Weights of a small transformer language model: 6.49M parameters, 283M tokens.
MLP neurons of a small language model. Each row is named by its layer, matrix (gate and up: input weights; down: output weights) and neuron, and shows model dimensions 32-159. Each number is 50 + 10 x the weight over its row's rms, rounded and kept within 0 to 99. A neuron's up and down rows have the sign that makes its largest values positive.
Before each neuron's rows, "fires before" lists the tokens most often just after its 100 highest values on Wikipedia text that the model never trained on.

fires before: " |", "|"
L10.gate354:30 62 46 49 43 59 46 62 57 69 48 60 61 58 58 44 37 49 60 56 65 60 30 44 29 69 57 31 53 42 62 51 33 40 52 22 57 55 30 50 63 58 47 52 43 53 61 54 68 41 46 37 37 44 42 50 61 47 46 28 61 51 48 47 52 40 48 59 53 49 67 56 62 50 51 52 33 50 52 49 46 31 52 57 69 50 62 44 51 46 39 44 42 52 41 40 44 40 55 54 65 55 40 46 48 32 56 57 41 53 64 39 57 53 60 60 47 51 45 66 63 43 43 51 34 42 34 50
L10.up354:42 57 47 51 46 29 39 59 48 50 53 55 49 38 42 44 46 49 51 52 65 53 19 47 41 56 44 43 42 58 55 58 45 47 32 26 62 54 41 32 66 55 56 38 38 52 49 51 50 50 49 48 42 51 43 65 46 66 50 51 62 49 53 74 49 44 48 43 44 54 43 54 38 66 40 52 49 59 36 45 54 46 44 56 60 59 40 47 43 27 51 29 48 39 38 43 62 26 62 60 65 61 55 47 38 45 49 51 37 60 37 31 38 42 55 52 57 48 54 57 56 41 41 54 67 60 46 42
L10.down354:54 63 55 60 49 55 49 31 54 49 55 38 61 71 49 67 60 55 56 70 52 55 54 61 51 57 53 27 60 51 49 54 44 43 39 51 44 58 48 49 32 38 33 62 60 60 37 40 57 51 57 56 56 51 54 40 46 49 53 46 53 54 62 52 59 53 53 47 20 51 58 42 53 45 63 51 51 55 49 56 55 48 63 52 69 52 47 51 47 57 38 60 54 51 68 59 58 68 30 58 45 55 47 53 44 61 33 53 45 42 48 61 69 28 33 70 49 42 44 48 64 65 64 54 59 57 57 42

fires before: "\n", "=", "\n\n", ":"
L10.gate1:55 29 41 58 34 47 46 58 41 56 34 54 67 49 46 66 35 43 52 51 42 60 45 55 47 54 37 51 53 58 38 58 44 61 52 48 62 61 46 53 32 52 62 41 47 77 42 54 36 41 56 54 55 49 57 54 55 71 42 42 50 54 56 64 43 47 59 36 49 39 43 66 62 52 45 46 47 66 53 59 37 39 55 61 48 61 62 53 47 47 57 67 60 47 38 32 58 53 36 52 68 51 59 63 42 47 55 55 45 54 50 56 64 45 56 45 50 41 65 47 42 59 48 54 31 44 48 24
L10.up1:38 49 54 52 56 53 42 67 53 51 40 43 54 49 52 66 34 42 47 51 63 66 57 64 52 38 40 39 53 61 59 66 53 67 44 41 44 40 60 30 36 63 40 48 58 45 44 68 59 52 36 39 67 62 60 49 51 46 52 68 33 47 37 49 59 44 49 44 50 55 40 38 51 46 44 49 60 59 34 53 48 43 34 57 63 64 68 52 64 60 40 61 61 45 61 31 61 56 67 61 61 41 49 52 51 56 46 55 56 59 50 61 60 62 58 60 53 38 42 67 73 60 50 49 43 36 39 44
L10.down1:40 45 63 59 47 57 60 39 37 48 49 64 50 58 32 58 54 33 64 47 60 47 70 25 43 50 61 50 38 51 55 50 54 52 55 44 65 44 39 59 54 53 45 62 54 67 36 54 38 45 46 55 55 37 47 54 48 60 44 66 40 30 59 59 31 43 43 53 54 76 43 52 47 46 57 62 43 62 48 48 67 53 62 54 51 40 49 51 41 59 51 58 54 48 55 59 39 60 33 41 51 56 48 29 43 58 59 42 29 53 50 44 43 45 48 56 52 36 50 52 45 33 37 45 58 55 58 48

fires before: "-", "|"
L9.gate418:53 37 45 35 49 38 48 48 50 52 59 43 46 46 45 38 58 49 38 36 59 61 47 41 48 67 30 51 49 57 49 48 37 46 45 39 46 67 42 43 44 50 50 61 48 42 62 48 52 48 47 24 42 58 22 68 62 41 41 29 61 59 49 40 58 42 43 49 40 52 71 34 74 55 53 45 49 60 50 51 45 57 60 47 44 52 40 50 33 31 49 23 60 64 78 44 49 27 68 52 45 62 50 43 43 45 62 46 56 62 44 43 50 51 60 53 47 52 51 47 62 60 24 32 34 51 40 55
L9.up418:44 45 45 41 53 39 41 56 54 42 65 28 56 66 54 26 64 39 48 32 63 51 38 46 46 71 48 49 61 44 57 58 59 52 44 57 30 56 37 52 68 56 38 62 47 39 42 46 64 44 47 31 28 45 43 54 56 45 35 29 34 51 37 61 51 42 37 33 48 60 55 46 55 50 49 45 48 53 51 46 63 56 54 55 55 47 34 38 43 26 64 55 59 53 59 58 51 38 51 53 41 51 59 32 48 45 69 44 54 53 57 37 65 54 63 53 46 50 39 33 61 56 36 40 51 48 55 55
L9.down418:63 57 58 48 48 58 53 40 60 60 32 50 32 62 66 65 35 43 55 56 43 47 46 58 47 43 46 43 50 57 50 58 59 52 45 46 46 35 58 54 45 50 74 47 60 48 34 54 42 61 67 71 50 50 62 43 53 39 61 65 41 40 52 47 60 45 57 57 63 52 29 55 38 47 43 51 55 46 44 53 40 52 48 56 56 59 47 54 48 73 40 52 52 40 27 57 54 66 41 49 64 37 50 39 48 54 52 54 40 46 58 53 57 58 32 39 48 43 43 61 55 56 78 60 61 46 52 60

fires before: "s"
L3.gate250:44 38 33 43 45 65 55 53 48 67 48 70 64 53 53 50 55 52 74 53 54 46 53 44 54 62 56 57 52 47 57 49 54 49 52 52 48 33 48 58 49 59 33 54 59 59 39 34 42 48 58 52 29 44 59 60 49 48 47 38 55 57 45 37 53 52 45 44 56 64 66 76 64 41 73 50 53 52 46 39 45 42 53 50 52 48 67 52 38 51 40 50 70 57 57 62 35 52 65 45 50 36 55 79 71 55 61 31 49 25 52 38 58 45 60 64 52 60 43 48 62 47 41 46 57 57 41 52
L3.up250:56 53 52 47 54 63 45 49 52 49 56 36 64 62 65 29 40 53 62 43 61 48 47 40 54 53 51 56 61 44 36 59 65 37 81 40 45 30 51 44 30 51 54 40 66 57 52 44 39 41 57 41 45 55 55 54 62 54 42 51 50 36 30 58 52 34 46 51 52 73 59 50 46 56 44 50 41 44 69 28 52 37 58 70 48 45 58 62 45 51 44 31 50 37 69 53 51 43 52 43 44 38 41 66 58 47 68 64 58 55 50 56 40 34 42 49 32 57 58 51 57 45 39 47 42 51 39 63
L3.down250:47 44 59 40 55 46 49 44 41 49 42 45 35 45 47 50 46 43 54 50 55 53 45 47 57 48 60 36 43 42 35 66 42 44 41 42 43 51 37 58 60 65 53 43 36 41 61 55 45 57 38 48 62 53 50 49 53 61 46 67 43 54 60 59 59 53 61 40 50 39 34 45 60 40 47 60 52 39 45 54 51 43 47 60 49 43 58 43 48 61 48 50 29 49 26 42 66 50 35 52 66 53 54 55 50 47 32 65 35 70 37 42 47 64 62 45 75 43 58 66 44 47 57 41 43 46 45 59

fires before: "s", "t"
L2.gate287:55 45 63 56 35 52 55 58 47 53 42 49 50 59 59 42 46 30 61 58 46 59 52 37 42 57 53 46 71 51 67 60 62 60 43 50 59 50 61 59 37 59 47 52 54 49 43 42 66 59 33 58 42 32 36 23 50 42 52 44 50 53 48 65 58 53 50 37 67 54 45 42 54 55 59 54 15 42 62 45 57 39 61 57 59 63 41 51 56 32 68 53 53 48 40 56 55 60 40 64 55 35 49 59 49 32 42 43 44 34 51 62 51 46 59 37 36 54 50 38 55 46 52 56 36 58 40 65
L2.up287:57 47 50 57 56 48 40 26 43 58 67 41 48 42 42 35 59 49 62 37 57 44 55 36 50 53 52 58 48 38 35 65 46 44 59 47 55 34 50 46 67 54 39 66 53 45 54 51 59 48 52 61 53 49 47 40 50 33 54 52 39 24 44 58 62 49 56 63 62 47 51 44 56 30 47 39 53 45 53 38 29 52 53 47 55 53 41 68 51 47 58 62 49 36 46 47 56 52 50 31 53 45 44 55 62 42 48 47 57 54 40 60 36 34 25 45 52 74 53 56 55 63 65 75 54 36 44 60
L2.down287:44 63 37 62 48 45 43 56 43 56 32 43 41 42 45 63 58 48 65 44 45 26 47 61 51 52 38 38 56 41 32 52 55 65 50 37 47 44 52 56 60 61 43 57 52 49 58 46 40 42 48 48 56 44 44 65 38 57 41 53 41 58 57 43 55 55 36 45 41 45 60 58 47 45 53 63 50 51 43 56 36 67 39 54 49 41 70 35 53 64 34 50 27 56 69 29 46 45 49 50 72 40 40 31 50 50 45 53 58 68 36 45 62 44 45 50 55 56 47 50 65 40 38 37 66 47 36 61

fires before: " |", "\n", "  ", "|", " 1", "%"
L7.gate266:39 50 56 54 55 42 46 66 62 49 60 59 44 56 45 29 43 55 50 67 51 35 32 61 45 32 52 39 44 46 50 43 52 44 40 17 63 42 51 40 51 68 61 55 55 45 64 48 42 50 54 58 68 56 41 56 59 44 49 60 73 71 45 55 50 50 53 45 56 53 47 55 55 53 69 60 37 59 44 55 55 52 48 76 38 53 38 49 43 37 52 54 40 39 37 65 47 52 61 56 38 50 42 60 59 46 54 47 74 43 56 36 41 61 60 40 39 46 53 63 48 34 59 46 46 57 56 53
L7.up266:31 60 52 48 55 43 53 46 53 66 55 52 59 56 40 41 57 53 46 55 49 48 47 40 31 30 64 54 42 33 52 54 69 41 39 54 43 54 32 26 43 51 45 43 40 43 48 44 52 45 39 40 42 35 48 69 56 42 43 39 68 51 60 40 53 22 60 49 56 49 51 45 53 64 52 42 51 75 38 59 70 54 44 54 61 43 60 45 62 49 49 44 41 69 58 62 47 43 40 52 46 31 60 36 49 54 26 31 59 58 41 76 61 52 52 42 43 53 60 43 56 49 35 49 49 53 49 71
L7.down266:58 58 57 33 47 56 53 47 49 36 48 47 39 54 57 65 55 45 48 59 57 62 74 55 65 49 49 62 36 62 45 64 46 54 56 64 38 33 61 42 45 42 36 38 46 36 42 52 54 48 47 54 52 42 64 48 45 37 42 53 47 52 71 43 55 53 53 60 48 65 58 42 49 47 40 42 58 59 62 50 53 31 48 64 51 40 67 51 34 67 60 61 52 51 72 48 51 57 60 41 49 54 46 50 55 35 40 48 53 37 40 43 55 56 46 40 59 49 39 45 48 78 54 50 67 58 60 46

fires before: "="
L10.gate257:63 41 48 47 59 49 57 64 42 26 56 43 63 36 70 58 44 28 46 48 50 70 44 50 60 31 47 64 50 62 43 58 53 57 59 38 37 39 40 59 42 55 50 50 58 55 32 47 46 70 67 48 43 53 54 48 60 53 63 49 64 55 33 56 53 43 54 61 49 41 43 41 50 39 61 46 44 36 68 45 69 51 56 71 52 60 43 55 43 43 57 60 49 31 63 68 52 58 54 58 59 50 46 58 65 45 47 40 52 46 59 44 72 54 68 43 37 49 37 43 53 55 39 53 58 53 56 47
L10.up257:41 38 53 54 54 49 71 78 79 59 57 53 51 41 47 50 47 56 53 45 41 45 53 62 43 46 47 59 50 20 37 53 35 43 61 46 49 52 75 42 48 67 40 38 36 46 39 40 58 48 60 68 37 59 62 52 39 68 40 58 68 62 48 39 43 49 66 59 48 55 55 39 55 49 57 39 46 41 49 60 60 36 55 58 55 34 50 48 54 45 46 55 49 38 57 38 63 78 49 44 65 71 45 46 45 54 26 58 41 55 52 55 44 38 50 44 58 44 37 53 38 55 41 60 40 61 55 49
L10.down257:67 40 37 52 53 49 52 38 43 64 51 47 43 46 55 50 59 39 57 45 43 70 40 27 51 63 59 54 35 68 53 51 40 43 48 38 67 46 46 67 45 55 58 61 46 50 73 55 32 44 64 36 58 63 31 59 44 55 66 54 46 30 42 50 63 45 50 55 61 38 51 42 41 65 43 58 64 56 60 58 64 65 49 52 73 47 37 50 49 52 54 42 62 52 64 57 41 46 62 53 47 58 68 63 41 59 63 44 62 55 58 51 43 58 55 71 56 46 45 48 55 49 55 41 45 44 45 37

fires before: "="
L10.gate330:52 47 69 67 64 42 53 48 56 52 52 57 65 55 65 41 44 47 38 31 58 66 53 54 43 42 60 52 41 63 51 76 51 65 59 44 47 52 64 59 52 58 41 37 57 65 49 53 71 53 47 44 53 57 33 53 36 66 60 50 62 34 58 41 59 57 46 46 43 47 61 48 41 54 28 50 37 48 53 47 45 54 57 66 39 64 55 56 65 50 54 63 55 33 46 62 58 57 53 68 50 51 57 54 53 55 36 33 58 36 58 51 70 46 53 46 37 47 51 43 65 52 43 56 52 48 36 55
L10.up330:48 55 48 44 50 43 57 56 53 50 44 56 59 26 44 42 60 38 48 29 63 42 59 47 34 30 39 57 47 54 51 47 42 54 60 43 69 39 47 53 48 66 46 41 48 45 50 59 47 53 50 47 46 57 54 30 53 71 65 47 70 57 39 26 49 40 43 65 37 42 51 40 60 74 38 55 49 57 54 51 50 52 57 58 36 44 44 39 44 48 48 70 51 61 44 61 44 55 35 51 41 42 62 44 62 48 58 51 38 48 42 56 38 45 65 50 61 41 58 50 23 39 52 46 48 59 56 34
L10.down330:43 67 46 54 46 41 39 52 38 37 47 53 41 35 67 48 57 33 57 47 54 42 38 54 46 65 45 45 49 49 58 51 40 46 50 44 54 37 46 50 46 46 38 57 44 46 62 62 56 57 45 44 46 64 51 39 40 50 48 57 51 47 37 54 46 45 54 35 47 30 50 43 40 53 47 63 51 58 42 53 67 43 40 56 58 53 32 39 41 53 77 50 50 68 40 65 33 72 37 55 52 54 60 53 48 43 35 20 65 46 67 64 57 58 49 48 42 42 39 47 30 45 42 53 39 59 65 53

fires before: "="
L9.gate93:55 34 45 40 53 45 55 58 60 49 47 34 44 62 52 51 51 42 35 43 47 57 46 49 45 55 45 36 48 44 52 36 54 47 47 34 54 59 48 48 58 60 45 55 59 46 37 42 45 51 46 46 33 47 39 41 49 72 36 46 56 65 58 44 49 61 66 64 45 52 50 51 48 42 53 37 33 44 57 61 61 55 41 44 43 55 52 56 39 44 66 55 63 44 60 47 56 45 67 73 55 63 45 61 45 56 28 56 25 47 63 35 38 58 72 13 47 63 57 58 53 50 48 41 42 41 41 49
L9.up93:54 64 40 38 56 48 66 60 53 39 36 44 49 41 43 58 57 47 35 60 50 45 40 61 43 37 65 59 58 32 54 60 49 63 59 50 53 64 63 53 50 68 46 50 55 46 47 43 36 54 30 59 64 51 75 55 65 56 49 39 55 43 61 29 58 53 34 54 51 55 46 46 54 46 52 41 62 32 63 48 51 55 57 56 55 70 46 60 58 37 54 44 54 46 37 31 48 51 37 54 45 52 62 47 59 53 52 65 49 21 62 52 56 47 48 45 63 54 70 75 59 64 58 59 34 47 51 53
L9.down93:31 34 52 58 43 53 48 51 42 40 71 58 51 36 51 39 77 51 53 44 55 68 48 42 37 52 36 49 46 66 62 48 44 44 67 29 60 42 50 60 39 57 70 46 45 47 51 49 51 48 55 40 62 57 59 37 42 50 61 40 57 51 48 54 49 36 50 46 54 50 51 44 56 54 58 54 45 50 52 49 63 45 48 51 56 67 43 56 44 54 68 34 47 42 55 71 44 50 59 43 44 48 45 56 54 64 45 54 66 51 58 47 58 59 65 58 17 49 44 56 26 56 61 40 37 54 71 47

fires before: "="
L9.gate1:48 39 43 58 54 49 53 61 52 37 43 46 85 41 40 40 49 55 51 63 42 50 31 40 40 31 37 53 51 55 58 38 47 47 55 33 69 49 48 41 23 49 49 44 47 43 34 47 54 48 49 43 47 54 41 49 68 68 39 48 66 47 55 50 40 46 39 58 43 53 57 56 47 56 45 63 55 39 51 53 33 38 47 66 46 63 51 28 43 45 55 69 59 60 43 56 43 72 39 54 43 41 47 63 38 49 62 21 51 34 72 51 49 45 49 43 48 33 49 66 61 60 42 53 44 56 50 49
L9.up1:56 52 68 44 44 39 52 51 54 56 62 51 36 37 47 49 56 39 62 28 45 38 59 39 52 55 60 72 41 52 55 55 35 50 50 44 55 42 52 53 53 47 53 55 65 63 40 57 60 65 60 74 54 53 68 45 42 66 45 63 51 53 35 40 55 62 45 46 54 47 38 51 33 56 44 55 42 32 48 54 53 63 43 62 55 32 51 40 44 52 52 69 44 51 58 45 41 65 47 59 66 44 63 45 77 54 66 55 45 54 41 51 53 40 47 45 62 55 44 33 55 78 49 57 49 56 55 48
L9.down1:70 35 64 49 60 41 53 37 58 63 56 43 45 54 67 46 45 31 45 56 60 52 30 57 32 52 32 47 26 47 45 40 41 45 42 34 60 53 62 60 41 47 52 40 35 46 53 49 70 38 39 50 29 54 54 56 45 44 32 67 38 43 39 64 41 54 48 34 46 63 48 50 36 71 57 50 41 47 38 59 62 57 48 54 55 39 45 40 46 52 42 53 64 51 38 50 54 75 51 58 63 49 57 51 45 51 64 50 45 39 40 49 59 53 57 58 47 53 35 28 46 68 66 57 53 49 45 62

fires before: " |", " (", ":"
L2.gate410:48 69 36 42 29 45 40 62 43 30 64 60 41 49 49 50 57 56 40 53 45 49 54 52 42 41 55 42 47 58 46 42 43 29 43 58 42 60 49 56 46 52 52 59 41 55 48 47 32 43 31 30 58 50 39 50 49 53 57 72 49 67 62 52 60 70 53 65 45 72 54 41 46 50 49 46 67 45 20 49 41 41 63 58 38 52 44 40 43 37 27 56 50 50 30 39 45 42 47 54 57 61 47 47 44 43 45 53 55 41 50 61 54 53 49 81 70 35 46 46 61 38 63 39 44 47 31 40
L2.up410:41 43 61 56 45 43 40 62 49 44 50 59 56 37 34 63 55 55 36 57 63 62 15 44 44 50 51 51 56 72 41 55 53 35 53 53 49 51 44 34 43 62 47 55 61 50 47 43 44 60 43 49 53 52 42 69 35 60 50 52 61 62 61 54 50 56 60 56 61 30 46 38 38 60 50 31 60 52 51 36 35 56 41 72 59 46 38 56 41 45 38 47 50 47 34 60 57 47 40 57 54 45 57 44 48 30 41 45 61 69 31 56 44 54 45 59 70 41 40 62 49 35 50 37 58 30 46 41
L2.down410:52 53 46 48 52 48 41 58 51 45 48 38 55 66 52 60 49 47 54 36 45 62 57 43 50 57 66 64 62 55 46 57 52 33 59 59 46 40 47 50 37 59 45 64 44 53 45 45 34 58 24 44 61 47 45 57 51 35 38 70 61 54 50 59 47 48 57 63 55 67 68 51 66 45 46 36 61 51 30 55 45 41 59 48 47 36 45 44 43 41 54 62 54 38 51 36 35 32 30 41 65 58 42 55 53 37 49 51 53 46 42 56 44 50 51 57 61 48 43 50 56 50 36 33 57 44 47 43

fires before: "=", " the", "|"
L10.gate261:29 32 33 49 45 45 50 59 43 44 42 46 51 57 57 58 41 41 62 40 58 62 46 57 53 55 42 57 43 42 48 63 63 54 49 51 48 69 30 38 69 53 40 38 45 51 22 39 53 51 54 52 58 50 55 58 58 54 30 40 62 43 48 58 54 63 43 59 42 66 64 70 47 33 59 40 44 36 49 60 52 43 39 59 44 56 59 56 43 36 51 36 61 62 46 57 73 45 49 61 52 63 55 55 49 31 52 44 63 45 46 63 50 54 62 39 09 46 50 54 64 63 48 44 47 59 47 46
L10.up261:63 43 33 31 33 43 47 48 62 51 55 69 33 52 38 54 56 43 41 44 37 49 40 69 68 41 40 45 58 55 48 71 51 44 67 71 54 49 40 71 59 48 61 58 50 59 51 33 39 56 50 61 55 47 54 40 57 62 55 61 52 54 57 65 61 53 66 51 56 55 59 41 51 52 37 42 48 43 56 52 55 40 36 53 46 23 51 53 58 58 62 47 47 58 43 50 65 60 41 63 61 54 55 53 60 55 53 60 68 39 44 51 52 55 52 37 42 56 65 75 54 46 47 60 53 69 52 46
L10.down261:43 45 49 44 41 40 58 48 45 61 50 43 26 33 43 45 60 43 53 47 54 45 58 55 48 55 58 44 46 65 60 61 42 44 41 54 79 38 57 56 49 38 56 50 47 55 59 47 42 67 54 52 51 55 52 37 52 58 55 60 60 53 52 59 70 40 48 33 40 54 45 41 55 62 40 55 52 47 63 52 60 43 60 46 73 38 42 34 35 83 50 53 61 34 29 49 56 54 38 45 51 44 48 49 39 70 60 60 45 53 58 33 58 45 61 55 55 53 42 60 47 34 58 44 58 59 43 30

fires before: "ti", "te", "tor", "nt", "cy", "l"
L7.gate203:53 50 48 69 65 69 56 43 50 55 31 60 57 71 53 44 27 51 58 59 53 41 38 39 60 55 71 32 58 58 55 52 48 58 41 43 50 73 68 53 51 61 60 52 59 55 51 50 40 54 37 48 35 49 42 50 47 41 27 40 57 53 36 49 43 57 38 55 59 69 59 61 46 47 58 58 66 58 60 41 51 53 45 75 41 49 59 60 41 56 70 43 61 53 63 48 73 43 39 43 51 50 62 53 56 51 56 40 41 47 51 47 62 53 52 57 46 54 39 45 51 38 43 57 44 43 66 44
L7.up203:40 65 44 54 57 62 49 56 50 59 44 50 58 69 43 49 38 67 56 66 48 46 39 42 67 64 52 43 42 46 51 24 50 44 74 45 61 47 64 52 64 49 45 64 46 53 71 48 60 43 58 51 52 58 34 68 34 54 50 56 54 52 55 64 52 52 42 68 62 62 49 38 50 49 48 42 55 51 49 41 53 36 61 56 59 25 62 49 54 51 48 54 52 49 50 47 78 62 59 54 54 60 50 56 61 44 41 63 32 39 54 48 48 45 49 56 47 54 41 66 45 42 57 65 38 59 42 50
L7.down203:61 54 49 58 43 73 48 54 52 57 50 61 45 39 45 51 45 40 42 59 34 50 43 37 51 46 44 58 47 51 50 55 44 57 49 49 56 46 54 59 58 73 33 54 46 63 57 54 35 48 63 38 73 54 47 44 42 49 51 49 52 79 45 39 32 43 60 57 51 46 29 70 44 53 56 60 46 79 44 35 66 38 59 42 67 56 49 64 51 43 51 59 37 63 40 72 59 49 60 42 56 47 57 42 46 55 35 50 62 43 39 53 35 50 59 68 54 59 43 55 46 43 60 63 49 46 52 38

fires before: "s"
L7.gate40:62 41 60 51 54 49 53 46 51 58 52 39 56 60 52 30 55 41 56 60 62 68 53 37 55 45 59 61 55 60 34 43 66 43 40 54 58 55 55 63 60 55 57 57 41 48 35 50 55 55 52 44 32 23 57 41 25 67 47 59 66 55 49 41 63 50 56 48 44 44 62 69 60 40 66 54 48 39 36 57 47 63 61 55 56 60 60 45 61 51 54 52 42 53 57 52 65 49 48 61 63 52 44 83 53 41 49 46 34 38 42 54 64 57 65 34 39 74 50 49 50 52 46 64 44 47 56 45
L7.up40:63 47 30 60 36 46 81 55 55 54 42 65 40 50 73 54 57 64 65 65 60 33 55 47 51 51 42 49 47 50 43 23 50 43 67 61 33 53 54 49 43 44 53 56 34 62 46 51 42 45 43 62 49 63 64 43 48 40 54 58 51 41 55 59 46 43 58 50 61 47 45 34 59 67 38 79 48 54 50 43 52 49 50 57 48 46 60 35 36 58 52 50 51 52 39 41 50 53 49 26 76 46 50 47 57 50 53 56 49 41 53 49 45 34 28 49 47 48 55 58 47 52 62 45 68 61 51 30
L7.down40:52 68 37 50 45 36 64 39 43 47 49 46 68 57 36 47 47 62 63 53 51 58 60 42 48 46 44 68 36 43 45 49 45 41 63 38 59 56 50 56 51 58 61 48 36 49 57 46 41 60 18 36 58 26 49 56 48 56 45 56 60 55 49 33 55 50 46 71 40 45 62 47 52 40 54 49 42 48 47 57 46 46 55 27 53 53 47 55 66 60 39 52 48 49 47 32 49 54 32 37 64 60 54 72 60 53 49 54 56 46 59 39 55 55 71 58 43 60 35 57 50 40 57 48 51 46 57 36

fires before: "\n\n", ":"
L3.gate144:60 38 41 55 55 49 40 55 46 32 45 40 47 47 33 39 40 56 40 69 52 62 61 47 55 62 46 52 45 45 49 52 57 52 69 40 54 57 63 34 48 49 57 60 41 68 61 65 57 49 48 50 55 58 59 45 40 66 54 62 45 64 56 40 58 45 34 59 43 57 47 43 63 62 50 64 57 39 55 48 46 46 40 46 50 73 27 45 47 55 69 55 55 45 57 44 53 48 64 44 63 48 33 60 39 57 61 32 20 44 51 46 54 46 38 61 44 59 66 34 53 52 56 53 29 42 62 40
L3.up144:50 56 55 56 41 56 31 52 60 38 56 56 59 51 35 46 34 61 49 50 61 47 53 47 35 45 53 59 39 55 45 55 35 50 52 55 55 57 53 36 53 58 49 54 27 50 69 50 56 49 38 34 51 51 65 40 49 35 47 65 34 52 61 50 52 61 24 60 55 54 57 63 58 51 45 56 53 51 37 37 21 44 73 41 49 55 50 50 45 62 64 53 31 57 51 32 40 37 45 27 47 56 32 45 22 54 61 49 48 47 45 53 50 46 28 54 57 39 58 46 63 61 51 57 34 45 42 54
L3.down144:35 52 48 43 41 35 38 75 53 53 51 64 40 62 38 55 61 37 47 41 51 44 55 41 46 64 45 45 52 63 67 45 54 45 42 59 40 63 49 58 46 43 47 54 56 38 46 35 51 57 49 39 55 45 55 43 61 53 53 45 52 40 43 50 48 60 52 52 42 64 54 51 52 40 36 33 59 52 52 71 55 35 65 25 60 53 57 42 42 52 49 46 30 51 51 48 31 49 34 54 56 64 60 47 55 63 35 60 44 68 57 44 40 50 56 69 53 47 41 32 53 41 45 40 29 53 39 45

fires before: "="
L10.gate245:49 49 44 41 42 51 49 49 60 51 48 51 54 43 62 50 42 55 43 38 48 50 43 47 29 47 48 41 46 57 55 36 36 48 60 49 67 42 45 69 36 48 44 55 65 57 43 61 57 53 62 48 40 53 38 60 40 51 47 54 71 39 41 41 41 38 44 51 56 46 41 76 25 66 62 52 42 33 61 43 54 44 58 69 57 52 32 44 40 51 67 58 56 45 65 46 47 62 39 20 38 56 51 63 67 29 57 56 33 38 53 43 51 51 43 57 43 42 53 52 53 59 61 55 31 42 54 56
L10.up245:34 49 44 57 73 53 43 48 36 44 64 54 63 60 33 53 46 61 47 41 62 53 35 51 55 39 47 58 48 56 59 55 35 65 39 45 62 42 57 51 26 68 52 38 47 35 45 43 82 57 46 54 49 55 56 42 35 55 50 43 49 44 43 39 43 43 63 52 45 65 47 43 55 43 47 21 42 70 63 54 55 47 55 62 62 59 42 55 66 41 72 58 44 34 61 57 56 44 38 44 51 44 48 52 57 42 53 60 55 42 60 52 55 52 56 57 49 37 36 56 51 60 44 38 47 50 48 53
L10.down245:49 51 33 42 60 55 36 64 65 40 48 72 63 40 49 60 55 26 54 35 58 60 55 51 46 56 49 44 38 42 49 58 45 47 43 34 45 51 48 55 65 52 37 54 65 57 59 46 29 28 44 60 54 43 73 55 56 55 48 49 40 30 50 44 53 38 34 48 53 53 40 48 37 52 53 57 44 39 24 54 57 62 63 54 56 53 65 58 35 60 35 60 68 60 41 41 49 51 39 68 42 66 63 52 52 46 50 44 54 62 56 43 50 34 47 57 44 53 43 45 59 59 70 51 59 54 54 40

fires before: "nt", "l", "n", "ble", "ns"
L10.gate35:63 51 55 44 50 69 58 44 65 58 54 60 54 45 75 68 38 36 48 58 51 54 43 46 55 71 41 38 51 41 48 42 63 74 31 41 46 53 24 77 48 51 60 55 48 53 57 54 49 47 35 42 44 52 54 41 46 58 40 54 59 55 38 72 52 65 48 63 70 56 56 55 41 59 47 45 68 48 59 46 50 56 57 56 50 27 56 45 55 40 67 55 44 69 56 45 43 47 64 45 52 62 54 57 41 64 76 51 48 47 47 62 51 52 72 67 34 36 51 57 54 40 53 49 37 60 43 41
L10.up35:65 44 64 29 66 54 58 47 83 58 63 55 55 51 54 61 56 45 43 51 63 46 42 55 56 37 39 41 48 46 51 50 34 54 37 47 47 53 49 50 55 42 36 41 52 34 56 68 48 46 63 41 63 49 54 55 42 44 69 49 39 47 46 57 39 45 58 53 61 45 58 54 29 48 43 67 56 50 52 55 69 46 35 56 59 50 48 65 45 48 41 54 53 36 36 55 36 50 56 58 65 55 67 46 55 52 58 41 50 44 49 56 45 52 66 55 21 34 46 50 39 57 60 63 64 62 59 39
L10.down35:49 59 44 50 59 36 55 53 56 51 31 52 38 60 36 60 49 72 50 50 49 44 42 45 70 43 45 44 46 50 63 52 67 60 41 72 46 51 51 67 50 56 41 42 64 38 50 52 54 42 45 46 51 52 33 54 49 60 56 34 58 67 45 64 59 35 59 37 58 36 51 51 64 43 52 39 37 73 48 40 54 38 31 34 36 60 71 38 59 51 45 62 57 38 47 67 40 51 42 58 54 47 76 49 41 65 40 56 49 47 50 47 52 60 47 49 27 49 55 56 66 50 52 64 61 54 37 34